Weights of a small transformer language model: 9 layers.
MLP neurons of a small language model. Each row is named by its layer, matrix (gate and up: input weights) and neuron, and shows model dimensions 128-223. Each number is 128 + 32 x the weight over its row's rms, rounded and kept within 0 to 255. A neuron's up and down rows have the sign that makes its largest values positive.
After each neuron's rows, "fires on" lists the tokens most often at its 100 highest values on Wikipedia text that the model never trained on. A number after a token or word is its count.

L3.gate359 [170 123 196 147 153 131  81 115 149 151 175 101 157 154 111 124 138 127  60 107  85 116 137 159 133 121 131 129 116 138 122 208 145 154 168 107 143 156 116 116 170 132 151 156 122 128 153  99 157 127  68 134 122  84 130 107 140 167  85 139 103 186 136 209 162 107 105 168 178  79 135 119  96  76 136  80 101  51 114 183 113 144  86 125 129 131 137 151 124 150 132 192 153 124 138 140]
L3.up359 [157 158 125  90 159  92 144 148 130 127 148  81 166 130 200  73 160  85 167 104 127 138 120 117 133 101 108 188 121 153 156 214 171  74 153 176 160 144  87 124 145 146 128  88 154 112 189  87 158 147 146 134 185 121 117 211 169 117 147 162 130  91 145 119 147 167 133 162 119 164 134 109  92 196 123  70  80 134 136  95 116 165 151 173 156 125 137  46 153 132 151 145 135  64 167 104]
fires on: "| " 46, "way " 16, "ere " 5

L3.gate176 [140  88 152 116 134  78 136 103 110  95  76 106 118  71  75 128 116 141  50 108 154  81 126 155 175 157 153  92 139 115 103 135  71 126 141 133 192 165 144 177 102 138 191 174 125  97  96  86 132 113 119 151 185 145 141 183 112 176 178 117 147  82 167  96 138 114 210 128 132 104  98 103 133 135 136 146 136 150 131 191 145 123 147  90 138  88  79  72 163 147  65  89 131 100 189 148]
L3.up176 [157 139 124 118 187 181 196 169 105  78 117 119 148  95 150 208 100 151 115 139 184 231 156 115 145  76 108  94 131 102 122 116 159  92 162  78 170 151 134 139  95 155 128  75 157  88 108 100 142 158 152 112 102 134 123 133 211  97 130  91 141 169 114 103 131 123 123 142 105 164 111  89 160  90 109  99 143 113 154 150 154 125 136 170  85  42  85 150 129 153 118 129 199  62 128 104]
fires on: "| " 50, "os" 14, "|---|---|---|" 5, "{" 4, "(" 4

L3.gate256 [149 132 163 161 124 123 124 140 152  65 132  96 128 106 125  98 164 128 102  70 144 107 145 159 147 124 115  96 142 123 161 160 124 129  99 160 108 120 160 154 173  96 166 185 113 147  87 129 156  89  78  88 115  51 140  97 120 161  59 127 114 126  91  97 104 105 148 126 122 150 163  10 173 158 213 107 173 126  85 136 168 164 142 138 140 121 102  83 109 139 164 162 135 150 117 113]
L3.up256 [156 188 103 149  97 103 150 126 175 165  83  79 171  57 103 119  83 171  95 116 127 144 212 176 143 110 124 144 150 111 124 155 106 138 104 143 157 112 126 115  63 130 146 175 114 174  75  95 166 121 145 129 147  60 116 108 119 217  86 116 115 104 131 126  86  84 198  96 151  88 176 104 146 102 149  73 168 150 162 110 152 107 109 145 119 144  82 111 116 142 106 155 162 161 135  94]
fires on: "Ch" 18, "ch" 16, "ich" 9, "i" 7

L3.gate250 [123  92 206 164 115 146  91 138 135 134 113 112 101 203  50  75 135  66 149 140 125 189  94 123 139 130 148 142 155 184 102 136  98 157 113 158 125 154 128 182 102  92 103 146 125 140 133 163 123 124 154 147  91 120  62 152 166 112 166 109  88 174 138 108 162  94 135 133 144 123 133 179 137  91 153 155  91 141 131 112 102 133 106  68 167 143 115 129  85 138 132  85  88 121 135 123]
L3.up250 [145 154 161 156 103 164 163  88 145 198 144 150  82 152 116 107 132 155 195  94 172 123 142 101 125 112 138 157 166 139 107 142 161 179  74 136 162 139 168 158 133  70 116 181 121 149  95 135  54 172  88 172 164  89 127 138 129 110 178 121 103 157 171 125 133  91 152 146 186 136 145 126 118 127 111 127 153 130 123 148  97 168 125 121 141 126  65 115  62 123 153 124  58 134 157 100]
fires on: ") " 26, ", " 25, "), " 16, ". " 6, "of " 5

L3.gate264 [131 113 167 174 128 119 140 123 137  90 121 147 168 121 171 151 109 158 114 143 149 153 122 119 183 124 106 171 176  99 119 107  84  31 157 143 160 140 135 158 140 134 126 159 129 105 118  71 150 113 115 187 148 115 114 129 192 135 111  87 153 103 145 186 135 107 123 178 172 164  86 109  99 113  84 109 108 108 228 121 163 133 107 143 121 143  72 145  81  52 122 120 169 149 200 135]
L3.up264 [159 145 143 132 144 164 115 133 156  53 123 120  83 103 182 160 152 147 136 133 134 120 167 141 133 132 111 141 102 129 177 144 111  88 150 161 140 134 102 149 130 140  90 130 176 119 130 120 132 157 166 132 115 157 124 146 138 139 168  72 103 149  83 171 143 137 155 176  60 181 132 111 140 169  73  55  87 163 143  98 136 149 101 139 125 123  87 122 109 153 168 101 168 158 105 145]
fires on: "G" 24, "- " 15, "(" 12, "os" 5, "199" 4, "ar" 4

L2.gate337 [132 135 165 171 118 115 136 133 121 166 132 131 128 187 144 136  93  98 184 162 101 115 123 136 185 139 220 132 152 110 122 146 115 119 147 174 154 149 122 124 120 136 120  82 153 143 159  94 131 149 154 173 120 167  98 166 169 146  37  91  56  83 118 108 120  91 210 149 127 165  85  96 174 173 138 202 160 132 161  97 166  98  98 123 177 173 104 144 181 117 190 121 166 112 171 147]
L2.up337 [141 131  83  82 138 191 109  97 105 141  61 192  34 166 100 123 125  92 145 194  60  40 135 141 163 110 170  75 119 112  70 142 124  87 104 124 150 141 146 165 103  93 122 133  90  68 142 122  79 106 146 115 130  78 144 154 138 112 115 132 150  97 146 100  99 118 110 123 120 179 145 124 143 155 119 144 153 139 139 157 146 102 164 114 156 157 157 103 157 168 151 190  85 115 116 136]
fires on: "-" 44, "G" 9, "of " 8, "ak" 5

L2.gate925 [137  94 167 141  73 107 125 113  53 130  67 127 114 130  64 195 174 129 110 134 138 148 108 137 130 189 106 152 153 166 123  96  54 135 164 108 112 179 179 107 132 226  95 123  91 127 125 130 128 125  91 133 166 106 162 174 104 110 116  93 166  36 134  85 147 111 104 129  57 128 133 119 144 124 129  92  96 151 140  87  83 102 143  81 109 148 116 164 123 153 149 143  94 132  84  66]
L2.up925 [109 118 139 122  50  96 127 137 145  75 136 105 150  92 181 197  80 133  58 115 162 111 142 118 118 129 146  46 164 151 112 135  95  90 177  62 151 125  61  82 140 162  97  89  84 114 105 223 131 157 173 139 116 137 113  98 103 130  77 105 165 159 130 148 142 141 192  95 143 137 176 153 164 175 144 145 171 173 150 112  97 121 173 165 163 122 127 144 127 114  55 144 156 112 123  86]
fires on: "hom" 21, "sk" 15, "school" 6, "berg" 6, "ick" 6, "ous" 4

L3.gate556 [131 115 131 125 111  85  95 181 134 190 187  86 121 122 103 152 127 111 135 120 144 161 175  93 157 186 178 121 113 155 126 113 131 189  78 117 152 184 128 132 113 143 155 114 154 171  82 141  67 154 160 171 114  93 146 139 157  98 125 110 108 112 123 119  77  90 155  82 151 141 121 140 157 127 116  99 107 127  57 158 100 107 102 123 172 150 151 121 138 161 153 130  99 139  67 110]
L3.up556 [142 130 115 101 101  74 107 133 163 118  96 186 134 154 102  88  95 108 129 203 104  78 155 146 104 173 137 126 135  94 160 117 123 121 178 132 121  97 136  77 182  61 146 120 108  83 181  95 113 132  90 124 105  81 122  86 129 159 124 122  80 153 115 165 158 111 135 109 152 141 113 152  98 118 139 132 157  65  62 189 159  97  55 164 130 100  83  68 140 109 120 110 184 111 149 122]
fires on: ". " 61, "| " 19

L3.gate514 [ 68 117 168 195 145 175  92 163 165 129  99 160 164 132 106 155  62 134 152  93 130 189  97 143 167 108  76 101 121 111 136  41 151 175 169 106 121 135 126  80 101 155 155 133 136 115 137 185 150 133 118 109  34 140 101  96 128 118 119 108  72 107 117 137 107 106 149 115 178 155 147 114 122 123 150 101  95 160 167 146  92  97 173 108 146 171 178 128  93 167 101 134  97 173  98 135]
L3.up514 [ 87 140 101 118 130 185  87 208 187 178 148 126 131 131 141 140 107 181 117 117 143 130 124 104 136 198 130  35 136 132 112 125 126 116 166 133  87 159  68 109 194 147 102 205 142 129 108 149  68  95 165 153 110 124  98 162 143 178 162 124  78 149 150 122 132  94 159 179 114 150 157 188 137 167  93 168 134 102 144 132 132 183 160 176 189 122 119  90 128 152  69 150 158 142 176 124]
fires on: "–" 48, "/" 9, "ally " 5, "og" 5, "-" 4

L3.gate641 [137 123 123 121 115  94 143  85 136 166 131 127  50 117 125 139  64 110 156 165 189 134 167 103  86 127 195 104 105 145 101 131 107 160 103 171 148 196 140 214 148 117 107 105 135 117 107 113  91 122 158 161  88 146 160  97 143 208 158  70  94  90  68  99 141 113 145 142 161 108 128 127 136 142 152 152 163  95 152 129 143 128  93 150 102 137  81  92  89 170 170  45 110 120 102 102]
L3.up641 [ 91  59 151 113  98 109 168 175 114 134 167 149  98 198 136  92 118 157 108 110 103 142 145 150 139 146 126 147 119 118 117  95 128 140 116 140  84 162  98 144 121 124 130 133 139 116 194  96  86 143 113 203 209 171 173 144  64 200 148  81 105  83 164 125 153 109 140  81 150 115 130 158 190 139 119 163 134 170 119 200 118 140 136 156 166 137 127 196 127 150 145 127 122 135 100 129]
fires on: ") " 43, "\" " 24, "”" 10, "\") " 6, "), " 5, "\", " 4

L2.gate988 [117  91 194 164 118  77  88  67  97 140 158  95  73 156 114  67  73  91 151 136  75 132 108 102 104 155 105 114 133 119 128 113  99 108 109 131 175 148 148 144 194 127 120  93 195 159 139 138 126 144 134 108 142 171 164 137 111 120  85 107  83 133 115  90 183 118  95  81 144 166 134 164 127 136 118  93 192 157 154 142 125 109  91 124 119 113 125 178 145 141 212  87 175 138 131  78]
L2.up988 [133 124 196 158  98 157 139  74 162 118 151  84 103 178 126 136 141 122 211 125  86 126 133 143 135 159 148 127 155 101 130 126 106  90  89 143 168 113 145 128 202 131 128 151 129 121 112 130 151 124 177  83 123 131 139 131 129  99  93 118 113 155 173  81 145 118 117 134  92 195 120 173 155 115 129  93 117 173  68 139  64 104 137 130  94 153 109 156 115 115 125  73 162 157 172 157]
fires on: " " 67, "as " 15, "end " 9

L2.gate81 [116  73 132 133 159 139 117 110  86 121 142 135 136 201 146 196 135 117 107  97 202 113 167 190 173 113 142  95 192 145 150 158 151 138  78 124  51 162  92 157 114 170 106 163 136 118 150 137  97 110 116 111 150 163  26 128 164 142  70 107 151 170 183 147 140 121 137 189 157 109 170 129 134 133 151 131 176 113 118 140 147 128 163 176 147 137 142 112 110 118 120  83 164 160 140  79]
L2.up81 [102 116 136 109  69 130 107 109  86 159 127 132 146 105 107 177 160  98 111 155 112 123  95 173 128 134 110 114 114 145 103 116 114 193  84 128 125 119 119 146 121 137  98  97 135 125 108 117 125 177 126 139 126 130  96  93 108 149  61 135 204 220 117 103 125 118  91 130 156 190 103 160 145 122 166  95 219 146  85 105 128 111 173 133 141 107  73 135 159  89  88 145 152 165  96 102]
fires on: "15" 37, "-" 21, "front" 6, "+" 4

L3.gate663 [114 105 134 137 100 169  94  66 106 141 119 134 134 159 122 148 106  92  57 111  84 161 183 160 129  96 102 102 151 166 126  72 141  82 134 177  55 101 116 192 133 120 137 185 103 158 147 132  81  99 119 108 151 151  80  81  83 118 115 145  35 137 183 178 110 132 136 128 120 104  92 169 129 130 125 128 169 139 129 147 152 112 151 112  96 144 176 105 101 120  99 142  74 144 134 134]
L3.up663 [186 123 178 118  72 209 164  93 140 163 167 136 109 152 111 155  92 163 117 106 108 110 135 132 125 143  89 122 157 179  50 133 118 133  97 121 105  53 133 161 129  93  84  93 105 118 161 106  69 127 113 128 120 147 132 146  98  92 142 141 128 149  90 167 150 129 126 128  86 113 145 157 155 156 133  96 102 114  84 153 109  69 136 170  93 175 217 142 111 178 130 127  89 150 164 106]
fires on: "of " 27, "was " 15, "he " 6, "-" 6, ", " 5, "ed" 5

L2.gate410 [158 111 125 130 125 145 119 149 139 186 190 115 184 140 161  77  86 128 160 158 118 180 182 112 191 123 129 118 104 101 145 143 148  97 139 139 136 165 144 159 116 125  86 163 146 131 120 226  83  73  97 159 151  71 164 135  65 147 135 153 105 135  58 116 121 109 156 120  45 184 150 109 128 156 123 170 102 135 132 149  89 128 104 167 131 145 113 150 115 187 165 116 186 159 110  95]
L2.up410 [143 142 136 106 128 139 145 120 199 138 194 121 124 160 133 107  89 161 138 152  82 160 154 112 151  82 103 107 116  82 140 160 140 142 126 138  94 164 169 114 132  90 188 184  73 146 110 187 149 159 167  91 161  66 160 117  90 193 160 105 136 131 102  58 203 115 145 124 157 133 181 125 135 143 122 158  81 123 183 130 134 135 144 124 106 104  73 108  80 143 114 118 167 132  85 134]
fires on: "Ch" 92, "osp" 6

L2.gate259 [159 119 140 183  86 162 133 122 118  77 124 174  67 150 138  99 123  97 128  91 142 127 170 162 146 173 172 120 135 153 138 168 158 123 101 156 143 139 138 159 157 101 138 138 176 203 119 134 140 226 122 184 117 100 181 163 150 140 128 145 179  74 201 108 150 100 100  89 103 158  83 135 156 121  73 165 145 157 177  88 117 117 118 142 162 145 134 147 184 144 116  98 165 107  75 111]
L2.up259 [ 98 101 132 146 129 156 103 120  64  63  84  97 112 139 138 110 134 118 185 142 119 130 151 154 126  76 151 133 147 161 157 109  93 161 129 140 142 124 147 127 138 141 113 158 118 148 165 173 121 133 137 102 144 152 119 111 123 120 176 185 150 112 130  98 184 132  96  82 138 194 141 151 142 151  56 141 128 181  95  89 155 145 119 155 116 150 183 158 124 141 173 131  96 201 105 197]
fires on: "= " 12, "for " 10, "from " 10, "as " 9, "/ " 9, "si" 8

L2.gate309 [ 56 115 122 111 114 137  22 159 134 125 135 163  97  97 139 119 150 109 147 126  89 157  91 121 146 222 109  94 133 106 133  83 134  86 161  93 128 100 172  73  82 151  81 133 104 122 104 153 143  69  99 107 111 184 164 107 111 117 122 183 134  87 187 132 140 144 165 137  75  81 152  95 102 129 153 127 128 113 150 130 172 134 142 145 138 157 112 124 132 124  93 107 139 175 155 109]
L2.up309 [206 101  64 113 119  95 135  57  87  99 186 138 123 117 140 150 139 143  95 129 135 142 111 133 123 144 152 110 136 154 101 166  54 201 150 135 139 136 168  99 129 133 156  79  97 138 148  91 145  80 121 138 109 112  53 141 130 116 142  77 150 126  87 127  50  96  66 155 167 116  38 130 195 130 137 145 125 116 129  92 181 142 124 143 134 121 146 124  90 189 174 128 165 189 104 142]
fires on: "aw" 23, "w" 14, "tw" 13, "//" 12, "'" 8, "/" 8

L3.gate482 [ 89  96 134 140 143 140 170 165 121 178 157  84  79 125 171 213 117 125  97 177 154 172 115 168 167 112 131  66 158 141 133 172 144  97 102 167  98  81 134 165 114 114 122  97  99  82 141 140 150 159 108  77  90 187  90 130 197 126  73 135  79 168 131 108 128 117 124 145 165 160 125 185 181 163 134 143 156 121 187 110 147 107  96 122 151 161 187 152 160 143 109 197 113 163 152 153]
L3.up482 [117 140 163 139  96 143 136 183  91 166 108 101 151 175 150 165 133 103 127 195 120 131 148 152 203 130  92  71 188 158 154 176 156  79 138 141  89  87 180 158 184 102 123 101 118  83 128 109 107 150  98 119  84 178 127 171 131 199 110 144 108 146 101 142 130 116 135 180 164  82  86 161 168 122 144 154 157 111 162 152 153 142 134 133 178 111 108 109 156 115 168 164 131 113 190 173]
fires on: "-" 39, "u" 28

L2.gate882 [143 137 150 112 131  89 145  89 204 162 110 134 154 182 109 136  56 139 109 177 100  89 148 174  92 148 183 125 173 156 162 210 118 115 119 144 112  82 112 137 158 155 107 150  95 169 139  63 136 140 143 161 112 122  69 133 122 114 112 103  98 184  92 120  81 120  90 140  64 131 114 142 181  83  98 186 144 155 124 151 140  82 154 103  72 144 127 138 120 122 134 143 129 153 129 129]
L2.up882 [118  94 124 179  99 114  83  99 166 122 149 177 141 107 125 116  83 142 138 110 139 106  93  93  93 148  81 146 110  86 153 146 139  72 132 160 118 119 130  66 125 167  87  99 100 121 114 153 174 101  97 120 122 203 168 102  98 104 186 127  93 154  73 122 118 114 182 152 155 134 183 122 126 117 118 149 137  59  85 148 128 183  29 111  75 153 154 149 120  79 200 101 143  83 136  64]
fires on: "a" 42, "ana" 9, "um" 8, "el" 5, "tis" 5

L3.gate160 [ 51 110 163 178 126  89  77 109 112 143 157 188 193 121 113 119 167 132 110  94 113 129  68 119 137 138 115  89 141 179 159 168 105 119 111 121 160 138 125 155 175 142 138  37 114 136  88 104 135 135 122 111  83 113  79 113 114 180 143 126 102 123 127  76  74 109 181 131  96 110  83  96  62 116 135  74 120  96  87 149 129 137 123 139 138 113 177 115 137 121 118 140 131 108 175 155]
L3.up160 [ 95 107 131 140  36 166 126 150  79 123 157  90 113  45 143 160 165 141  83 119 170 141 147 201  83 129  89 189 127 138 156 144 118 122 136 148 143 148 111 206 134 111 115 152  95 139 102 137 144  97 127  70 136 129 130  77 140 170 113 114 137 139 159  56  88 112 136  89  98 138  71 113  70 105 138 130 132  83 123 112 149 104 151 207 116  41 104 160  87 108 137  78 145  84 169 145]
fires on: "ag" 26, "ac" 23, "1 " 15, "es" 5, "am" 5, "0 " 5

L3.gate934 [119 175  71  89 151 176 168  85 183  73 193 158 170  68 154 180 146 103 143 170 101 109 141 130 199 120 154 133  68 129 153 136 125 154  99  98  87 101 139 164 163 136 122  95 153 109 136 147 131 155 102 134 125 135 147 124 151 103 157 151 122 123 102  89  94 154 138 208 159  65  78 135 153 121  92 101  85 142  65 120  94 134 167 146  54 132  83 175 127 118 164 210 107 153 141 128]
L3.up934 [225 147 125 118 116 127 107 114 115 115 139 112 131 142 144 153 191  71 129 141 133  84 157 142 119 169 101 104 121 152 132 145  99 116 164 156  91 103 134 153 158 107  88 152 108 146 106 121  83 171  99 139 146  91 144  76 116 151 144 145  93 137  81 175  82 160  64 137 107 180 105 100 101 108 117 133 133 138 142 177 121 156  42  96 135 106 166 153  69  59  84 138 135  95 177  56]
fires on: "." 30, "– " 8, "year" 7, "(" 7

L3.gate429 [151 116 124 125 129 129 113 152 157 122 113  78  96  97 203 184 152 126 109  89 115 180 137  92 162 190  83  84 125 139 109  48 142  32 128 150 107 139 139  97 153 116  99  65 130 101 139 154 152 152 122 160 105 135  65 101 161 112 147 154 132 124  88 168 146 142 141 105 125  90 132 145 117 185 201 125 156 104 169 196 139 118 144 157 203 175 161 107 155 136  72 164 146  67 148  80]
L3.up429 [187 139 120 133 158 154 180 130 135 139 152 109 190 122 173 154 110 145 176 111  93 138 134 112 142  69  42 132 112  85 132  94  55  94 147 140 118 150 138 111 147 102 110 133  84  82 150 108 131 150 112 116 129 110 110 135  99 129  87 130 111 159 146 175 168 135 150 123 126 136 106 134 127 172 118 153 132 213 125 139  68 181 117 147 142  70  85 142  88 250 158 158 141 130 153 167]
fires on: "| " 21, "-" 14, "dr" 9, "Sen" 6, "°" 5

L2.gate14 [ 55 104 105 114 109 115  44 131  78 182 142 115  81 129 129 106 113 118 154  97 119 179 113 108 164 130 109 195  96 188 119 137 136 143 152 114 169 141 129  71 190 136 149 118 143 113  74 158 134 122 167 125 157 111 132 122 135 155 135  62 129 160 136 110 121 171 101 133 160 147 136 153 137 103 101 105 120 137 105 134 119 158 129 132 161 119 115 131 117 137  95 117 180 139 170 107]
L2.up14 [101  59 155 102 150 120  95 112 143 148 150 112 144  94 130 116 133 114 195 145 119  97 121 134 145 171  70 101 203  74 130 143 153 171  97 168  95  83 123 148 140 141  81 122 168  49 175 153 110 171 113 106 183 137 137 109  79 164 114  96 152 157 140  56 113 132 171 127 175 138 118 121  89 133  97  81 123 147 113  46 102 159 162 115 194 118 159 114 181  95 176 104 106 192  98  94]
fires on: "on " 27, "in " 18, "is " 17, "a " 10, "as " 8, "at " 7

L2.gate660 [114 104 170 153 183 107 155 121 138 147  99 107 168 126  87  82 146 111  69 124  65  76  99 156 165 131 190 167 130 146 119 107 102 176 156  82 109 148  89 190  55 175 123 148 112 140 140  52  81 124 110 153 157 117 131 123 188 126 119 130  89 139 141  42 162 138 119 141 135 131 132  94  85 169 150  78 130 104 131 131 118 132 150 181  73  89 158 122 133 158 156 141 116 139 120 117]
L2.up660 [109 159 172 126 138 152 144 155 122 179 122 106 157 114 121  82 176  90 120 132 145 136 161 154 134 169 143 154 165  88 181 144 133  89 122 130 114 116  58 147 115 160 189 146 115 176 194  75 103 182 100 163 194  79 142 105 104 187 137 132 135 108 152 134  78  92 143 127 105 134  96 130 115 153 189 103  83 109 124 201  94 113 113 110 117 113 112 167  76  95 161 150  96 130 122 147]
fires on: ", " 52, "| " 16, "; " 7, "time " 5

L3.gate597 [ 96 138 130  70 163 174 113  98 199 114  67 105 133 143  98 131  91 136 108  61 114 179 147  71 145 134 109 136 113 135  89 129 184 153 109 101 100 100 121 164 141 132 165 144 121  70 143  94 170 131 109 105  52 198 108 126 177 118 211 203  79 142 138 108 187  60 150 140 140 121  75 102 174 134 104 112 161  98 188 117 137 115 104 173 108  94 153 125 101 155 216 205 149 149 103  74]
L3.up597 [182 137 146 113  85 113  69 154 112  74 100 173 125 113  96 118 153 182 103 104 152 125  90 158 148 114 127 163 110 173  72 172  59 118 109 100 146 148 126 162 144 149 112 148 157 150 140 135 165 102  78 134 140 150 177 152 140 146 121 147 196 104 126 114 175 117 145 130 114  87 171 143 153 123  97 147  80 123  84 164 130  70 119 173 109 134  96 115 141 156 157 179 128 196 127 127]
fires on: "ar" 21, "to " 14, "at" 10, "ran" 7, "ex" 6, "ul" 6

L2.gate928 [119 143 143 153 115 135 139 159 223 179  63  71 182 148 136 157 106 118 117 150 117 110 134  72 173 106 151 156 126 141 172 127 179  87 148 132 154  88 141 120 124  91 206 149 172 124  83  94  86 161  20 117 121  84 186  86 132 168 178 153 159 130 164 151 151 141 140 134 120 166 118 147 199 175 198 122 143  83 108  71  58 100 109  89 166 136 181 109 149 128 128 112 118 144 134  82]
L2.up928 [141  97  97 129 146  94 149 154 120 130 120  83 158 151 134 116 174 137  98 138 163  62  84 105 196 174 141 201 129 101 139 124 157 158 157 165 135  96 137  77  65 128 104 138 191 122 155  79 120 113  75 137 132 134 148 127 100 159 132 150 147 121 168  82 159 104  58 152  86 159 158  90 109  86 134  85  89 107 106  80 122 117 117 180 131 154 135 172 153  50 159  93 134 120 214  36]
fires on: "di" 52, "n" 22, "illi" 6, "ri" 5, "yl" 5, "May" 4

L2.gate125 [130  42 146 110  86 130 139 138  96 137 111 126 100 105 136 201 157 143 135 153 109 147  94 116 147 142 130  29 113 161 113  97 196  95 118 149  94 141  69 205 146 140 192 129 124  77 124 156  70 125 160 113 126 142  87  99 101 159 159 157  99 176 132 127  94 129 166 105 106  96 129  90 136 169 126 153  92 130 145 162 127 105 135 135  91 146 166 143 122 179 128  92  88 154 119 169]
L2.up125 [125 132 148  97 149 102 144 107 122 153 156 140 100 118 176 122 125  73 108 167 166 102  94 125  84  94 102  81 144 128 159 124 135  81 109 129 120 166 101 182 149 166 166 144 197  86 138 197  75  94 124 131 121 117 129 114  93 140 101 173 103 174 116 168 121 108 131 136 149 131 132 144  93 182  71 122 107 139 168 104 162 113 129 183 120 160 138 166 107 163 164 169 104 134 166 184]
fires on: "-" 24, "career " 12, "time " 6, "ily " 6, "ely " 5

L2.gate905 [138 157 119 171  91  97 150 144 158 136 121 118  78 113 136 107 134  77 131 100 101 138  91 108 139 134 140 149 116 146  82 139 105 117  93 138 185 107 192 127 129 151 137 151 104 190 178 129 205 107 184 139  97 165 129 116 157  88 129 147 146 156  90 153 107 170 134 163  93 155 113  59  97  64 143 156 138 157 145 141 168  94 130 122 121 123  90  82 145  85 108 127  31 121 146 146]
L2.up905 [121 133 151 138 100  69 134 163 117 154 125 163  96  73 139 107 136 122 101 105 140 160  89 117 100 156 144 123 137 185 135 128 102 168 126 120 130 149 165 156 103 185 171  74  75 171 117 147 123 123 175 119 132  96 107  67 167 102 148 130  83 194 164 154 140 150 109 157 108  94 167  94 150  88 145 118 164 140 171  71 129 122 147 161 159 180 186  74 152  75 112 124  94 150 102 177]
fires on: "oth" 36, "| " 13, "ial " 7, "rock" 6, "ors" 6

L3.gate841 [ 81 157 176 124 104 160  73 141 134  96 171 118 120  96  95 141  81 127 134 108  97 128 122 194 147 163 146 155 193 178  88 125 107 106 121  63  98 191 174  95 129 125 129 116 134 159 111 185 130  96 172 137 103 170 155 124 149 103  81 152  99 124 113  82 143  71 153 112  92 145  73 101 172  85 117 129 137 109 106 164 141 139 152 113 157 154 199 118 173 140 124  82 172 119 105  68]
L3.up841 [170 131 134 143 115 115 123 106 135 151 123  85 131 204 101 139 162 137 112 154 170 110 158 152 111 126 125 101 157 122 192 136  88 121 209 159  85 102 169 138 162  78 123 116  99  84 104 170 124  79 184  95 127  60  72 157 117 106 134  94 134 130 130 108 134  85 171 108 121 166 140 167 129 153 141 151 109 138 118 164 126  71 136 186 173 174 134 124  69 155 158 104 125 116 117  30]
fires on: "-" 19, "or" 10, "ear" 10, "ern" 8, "ill" 5, "| " 5

L3.gate47 [125 157 108  94 116 147 169  90  84 135  67 166 152 148 116 114 124 129 116 105  94 124 118 127 131 155 117  90  75 147 123 115 168  85  82  82 175 146 132 177 123 119  71  79  99  96 114 132 167 142 112  99  93 135 179 128 173 112 102 184 120  82 163 194 135  80 105 114  87 151 160 140 135 192 141  68 173 126  76 114 145 133 153 129 124 118 125 138 107 146 114 159 133 170  94 142]
L3.up47 [ 88 152  66  91  86 171 127 165  59 145 188 170 138 119 114 126 120 195 111 125 124 186 157 148 157 141 133 146 120 136 174 168 113 166 122  92 140 142 125 136 135 129 107 153 127 154 105  99 149  81 136 104 125 143 147 138 120 144 114 113 199 130 147 105 105 107  82  95 163 128  63 114 127 117 166  97 151 141 131 142 100 155  83 153 166 128 110 201  87 130 134 120 168 150 166 163]
fires on: "| " 24, "; " 8, "ag" 7, "r" 6, "0 " 5

L3.gate485 [ 57 146 169  97 125 123 122 147 136 143  85 153 113  80  80 108  89 130 123 131 131 184 183 140  96  91 151 141 132 114 133 148 172 141  71 119 182 134 187  76  99 150 122  68 153 107  97 181 141 139  92 139  81 126 172 104 129 153  77 132 111 188 139 108  62 111 111 123 156  69 123 133 179  97 188 136 122 158 109 108 172  79 113  83 130 145 121 154 167 138 170 103  94 124 141 130]
L3.up485 [130 150  90 144 108 121 127 131 159 151 167  98 195  96 150 105 120 115 165 176  83 132 143 118 139 121 144  42  83 104 139 158 155 174 107 133 155 149 122 112 170 156 119 174 181 149  66  86 152 176 143 146 144 155 142 167  85 142 121  86  68 134 141 126 108 184 130 169 144 118 132 123 178 137 158 134 159 119  91  99 158 101  78  33  81 116 133 138  96 161  87 115  99 144 145 143]
fires on: "\"" 23, "R" 9, "L" 8, "H" 6, "V" 6, "(" 6

L3.gate282 [ 95  88 124 104 179 107 100  94 145 100 121 108 171  57 124 149 111 129 117 115 136 119  90 151 161  55 105  89  95 106  95 121  76 151  77 119  91 181  92 166  86 141 149  99  75 127 121 165 140 199 103 116 138 145 111 114 131 190 152 143 177 138 168 127 151 148 186 144 141 123  41 151 145 112  93 129 130 194 142 115 117  78 168  89 136 223 134 106 138  97 148  88 212  93  17 169]
L3.up282 [ 85 131 114 167 133  86  96 107  52 102 114 193 163 103 170 136  61 110  82 183 173 165 122 203  93 135 100 103 178 152 159 173 148  86 100 131 147 115 128 131 104 138 136 184 120 120 102 141 100 160 152 151  92 121 109 147  54 167 141 188 152 136 162  83 154 114  57  98  90 109 133 166 131 178  85  84 105 124  83 118 111  96 133  59 139  97 128 134 145 178 159 148 185 149 135 100]
fires on: "-" 23, "oc" 16, "rel" 15, "ik" 9, "iz" 4

L2.gate877 [202 130 119 130 122  95 203  92  81  93 108 150 164 166  89 133 159 168 173 134 103 101 144 121  96  92 109 137  97 141 123 151  87 140 104  79  82 105 138 117 140 157 101 118 152 151 189 128 167 133 145 168 141 201 122  78 101 118  76 111 135 122 146 127 156 140 118  89 162 137 126 104 107  73 130 114 105 165 176  62 104 213  51 106 108 121 146 141 134 142 184 153 121 126 112 115]
L2.up877 [156 106 142  82 133 120 114 104  55 140  96 121 172  91 106 158 162 160 154 113 137 107  82 110 153 112 127  92 122 181 132 160 126 179 117 114  98 144 104 111 174 216 204 194 120 114  98 159 129 118 136  89 129  95 144 117  80 130 117  35 157 120 145 107 114 114 112 112 116 127 121 150 134 102 175 165 127 179 136  49  97 130 112 120 136 159 148  86 140 135 114 163 154 160  76  91]
fires on: "as" 26, "Suz" 14, "vocals" 13, "programm" 8, "ens" 6